From a checkpoint of a small transformer trained on Wikipedia.
Size: 11 layers, 2 heads of 64, MLP 768 GELU, vocabulary 1252.
Architecture: untied embeddings, attention and MLP in parallel.
MLP neurons of a small language model. Each row is named by its layer, matrix (down: output weights) and neuron, and shows model dimensions 16-79. Each number is 128 + 24 x the weight over its row's rms, rounded and kept within 0 to 255.
A block is one neuron, or neurons of one layer that tend to fire together. After each block is what it responds to, as a language model described it from the Wikipedia text at the highest values.

L7.down212 [ 82 133 181  97 121 123 150 112 130 138 128 125 111 115 154 141 106 159 171  86 114 120 146 156 142 100 137 142 136 122 132 105 159 153 126 113 135 128 107 137 144 123 150 147 162 139 173 113 143 150 148  97 181 133 112 169 151 151 125  82 122 100 146  59]
L7.down226 [118 129 111  99 111 134 120  99 111 130 105 139 109 119  98 104  87 135 118 158 121 148 140 114 107 141  98  68 106 138 109  93 115 168 136 116 137 127 135 131 112 168 115  85 152 103 170 124 146  97  98 106 119 135 163 172 150 134 162 102 127 137 110 124]
L7.down393 [126  96 130 123 137  90 117 105 151  78  98  86 135 200 175  90 108 131 118  94 142 132 131 145 106 158 143 104 127 101 122  96 136 135 143 133 144 133 123 165 143 145 102  81 135  92 147 103 108 107 102 150 156 133  95 130 157 109 139 100  94 126 127 112]
L7.down394 [158 133 155 129 167 100 132 120 138 103 107 141 134 118 136 150 166 140 107  99 154 173 144 145 150 123 102 158 142 127 106 131 117 103 103 118 152 128 127 123 104 113 155 128 127 174 125 126 132 103 145 137 111 107 129 129 113 126  94 115  96 112 121 140]
L7.down615 [ 88  91 148 138 112 121 121 133 150 150 105  98 123 143  96 140 115 140 130 136 124  77 141 145 112  88 159 106 130 123  98 154 143 168 165 134 140  77 152  73 127  97 153 144 149 109 180 120 122 134 127 118 111 102 106 154 114 129 126 153 113 128 165 112]
L7.down699 [ 88 128 129 118 126 120 147  96 132 123  93  92 142 166 111 151 150 114 130 131 129 119 173 103 138 118 132 129 102  83 130 116 145 127 112 136 170 151 101 135 146  87 160 170 124 156 104 117  96 162 127 144 120 124 131 173  99 113 170 124 116  82 124  87]
L7.down714 [119 153 133 113 138 106 175 158 152 133 115 117 125 131 170 149  99 120 122 109 149 108 131 196 107 127 156 167 138 122  97 144 101 152 144 175 132 157  98 117  60  82 141 108  88 171 140 143 146 125 161 160 149  96 158 131 102 108 164 142 141 159 125 163]
L7.down764 [115 142 147  96  98  91 109 137 137 114 135 130 143 154 143 113 109 146 124 142  93 188 116 134 144 111 139 140  62 150 128 121 153 153 142 111 129 141 130 128 122 122 121 109 153 129 137 117 143 130 113 119 141  94 204 148 116 169 138 124 138 155 171 163]
Responds to: First-name completion pieces

L5.down228 [139 148 136 155 147 134 124 126 156 122 107 110 117 152 155 131  80 149 151 138 113 148 117 110 135 135 108  73 125 106  94 101 105 176  92 171 129 138 135 112 127 125 135 124 107 119 135 160 148 152 162  97  74 169  78 135 164 160 142 102 131  92  85 149]
L5.down571 [145 114 128 145 114 165 129 117 156 136 137  89 114 129  78  93 135 116 129 107  78 114 133 124 105  92 147 111 136 109 126 155 161 116 143 144 104 140  95 102 142 148 103 166 146 113 130 140 134 132 105 120 159 142 101 127 138  86 118 114 116 163 138 123]
Responds to: Name-completing word pieces

L2.down421 [ 98 109 129 134 160 169 127 107  94 135 138 148 147 150 101 142 157 170 137  97 125  93 157 156  91 133 157 151 136 189 129 143  91 134 160 130 160 122 104 122 147 117 135 173 120 122 115 164 103 127 158 114 126 103 111 124 125 116 126 113 147 130 149 159]
L2.down516 [152 139 168 113 104  78 119 100 109 165 105 141 107  81  77 132 129 137 118  93 146 149 118 125 143 126 129 116  62 115 113  93 111 118 130 125 113 167 111 151 124 156 120  97 148 155 147 133 153 120 109 134 115 134 102 157 132 125 114 124  89 137  96  82]
L2.down641 [ 96 128 145 157 110 118 158 150 157 136 106  74 119 125 148 114 138 145 125 108 142  95 186 135  76 133 173 108 124 117 114 127 145 116 123 151 139 133 129 114 140 103  58 129 124 114 135 138  84  80 118 127 141 147 117  92 137 135 111 140 125 154 153 158]
L2.down710 [112 131 152 104 143 135 132 102 127 115 129  98 159 150 151 135 136 150 147 127 128 130 136 140 133 168 151 113 118 138 121 143 111  84 150 137 122 123 118 101 104 182 114 119 128 135 130 156  77  96 152 148 169 149 116 149 119  95 126 157 148 145 112 102]
Responds to: Predictable word and name openings

L2.down207 [100 102 168 154 134  80 106 104 109 146 107  97 133 161 133 105 124 139 102 124 115 141  96 146 115 120 147 138 115 155  96  91 133 108 122 119 121 171 146  74 164 117 116 112 152 112 115 142 149 137 117 147 119 170  92 164 142 167 160 175 118 150 131  95]
L2.down216 [118 121 146 133 142 149 103 177 160  98 125 136 107 123 150 128  98 134  74 142 140 150 140 113 116 144 127 118 119 120 134 113 111 177 123  89  89 103 146 124 113  97 182 110 146 106 148  97 102 141 128 126  98 149 136 135 132 130 152 119 162  78 161 156]
L2.down705 [140 114 124 109 120 116 156 143  82 108 120 144 101 120 143 132 146 116 134 130 128 126  94 166 142 162 122 104  98  85  95 144 151 158  90 123  98  79 150 156 136 129 129 118 139 107 155 167 179 124  97 139 160 122 121 113 104 133 118 123 151 120 137 162]
L2.down760 [121 104 158 115  84 152 168 122 137 135  85 107 151 164 200 131 127 122 154 120 165 160 136 126 136 133 103 126 126  78 123 104 163 129 133  88  82  72  89  90 112 127 123 135 109 130 133 179 125 149 109 117  97 143 132 126 150 159 127 132 153 127 130 141]
Responds to: Mid-name word pieces

L7.down138 [145 124 136 135 104 151 112 134 145 109 101 167 138 130 147 110  77  96 122 138 124  93 126 165 136 111 146 140 107 126 114 121  86 163 120 131 119 112 131 163 167 128 138 156 116 169 117 113 104 126 108 144 111 130 134 138 139 139 136 126 163 133 131 145]
L7.down151 [141 117 120 162  79 137 180  92 133 123 124 111  92 151 125 146 143 132 161 142 123 139 123  71 150 115  95 130 128 125 111 118 132 108 144 166 135 144 166 118 122 106 124 127 133 137 109  96 155 157 129 107  80 123  82  88 114 126 174 142 125 161 131  79]
L7.down229 [135 111 141 124 135 111 154 143 151 129 137 160 122 159 123 128 116  87  66 112 130 135  96 148 118 126 134 117 136  86 110  94 166 156 147 113 155 143 183 159 104 132 150 131 143 115 137 114 102 114 144 136 131 106 129  81 133 100 153 123 141 142 121 119]
L7.down345 [ 78 128 118 143 116 163 142  92 148 160 103  96 157 146 140 126 141 106 123 149 154 131  95 117 134 134 100 128  92 108 142 131 163 135 118 152 139 145 146 137 133 147  89 131 125 122 109 134 140 159  81  96 165 175 125 116 156 133 114 122 110 136 141  94]
L7.down488 [111 130 141 145 105 136  93 108 115 133 151 160 108 141 137 130 132 146 146 109 164 141 150 116 143 134 151 164 168 100 155 123 131 103 134 125 129 154 148 162 112 113 127 151 162  99  82 131 127 163 136  79 151 126 167 137 187 151 142 138 124 143 114 130]
L7.down526 [142 141 141 106 118 114 138 127 125 123 173 123 107 124  91 111 122 107 128  92  63 116 131 104 127 155 132 116 118 110 130 148  88 116 166 122 165  95 113 107 136 144 150 150 136 107 126 139 138 131  92 125 111 105 103 148  90 154 104 139 111 127 105 151]
L7.down653 [ 96 140 132 139 138 138  86 137 119 126 144 160 131 178 128 113 118  83 102 129  99  85 103 128 124 118 129  94 137 139 151 107 108 122 115 122 119 105 119  74 184 107 163  82 124  94 135 101 149 144 128 109 125 146 102 109 180 108 140 172 115 157  95 129]
L7.down760 [113 157  93 135 113 140 132 128 124 112 127 129 137 152 137 107 121 133 129  60 106 104 139 121 188 193 155 132 125 106  65 155 151 151 130 150 165 162 144 166 104  69 123 130 116 101  98 116 124 134 142 107 136 115 113 120  81 123 121 117 174 138 158 131]
Responds to: Start of place names

L2.down14 [156 123 114  83 136 121 128 127 124 105 108 128 130  71 167  98 101 126 153 140 104 126 169 143  96 159 109 123 110 163  92 119 130 111 131 140 116 132 129 134 148 109 146 134 115 109 133  99 132 128 142 150 126 126 137 148 156  98 176 141 192 124 170 106]
L2.down125 [111 145 161 152  97 143 103 119 140 122 106 115 138 102 156 137 107 115 149  93 121 124 132 137 148 151 152  92 104 141 113 141 115 155 156 112 130 118 141 126 132 107 136 106 127 141 126 115 154 152 136 115 108 109 116 132 143  77 165 146 137 118  98 130]
L2.down389 [146 117 134 108 113 147  98 115 150 134 110 166 170  68 181  74 138 126 134 143  85 118 135 154 128 147 188  89 128 165  95 112 113 105  84 116 125 107 127 115 166 114 118 116 175 138 150 100 105 151 140 118 152 128 127 131 135 107 146 157 116 172 156 174]
L2.down571 [134 134 111 109 106 148 150 134 113 148 128 125 127 160 154 166 104 119 136  96 129 155  80 119 137 143 130 120  90 127 105 156 139 137 135 104 168 165 119 162 123  92  92 164 113 135 149 123 139 156  98 123 140 123 101 148 187 129  75 119 151 142  92 124]
Responds to: Paragraph-break newlines

L5.down354 [106 102 106 149 126 123 118  77 114 103 122  92 117 132 138 135 172 122 139 123 107 167 151 140 133 123 145  83 131 152 144 134 119 115 166 134 114 140 134 121 149 115 124 123 113 140 138 151 143  84 146 144 155 145 126 145 122 143 143 135 162 176 159 119]
L5.down497 [133  92 167 136 149 144 116 109 149  76 165 125 102 153 132 145 124 140 102 130 128 159 145 135 123 158 149 107 121 136 154 120  92 148 102 143 105 116 117  93 176 108 128 112  87 116 168 105 122 149 121 170 148 142 125 140 131 104  73 152  96 129 133 115]
Responds to: Place and nationality word endings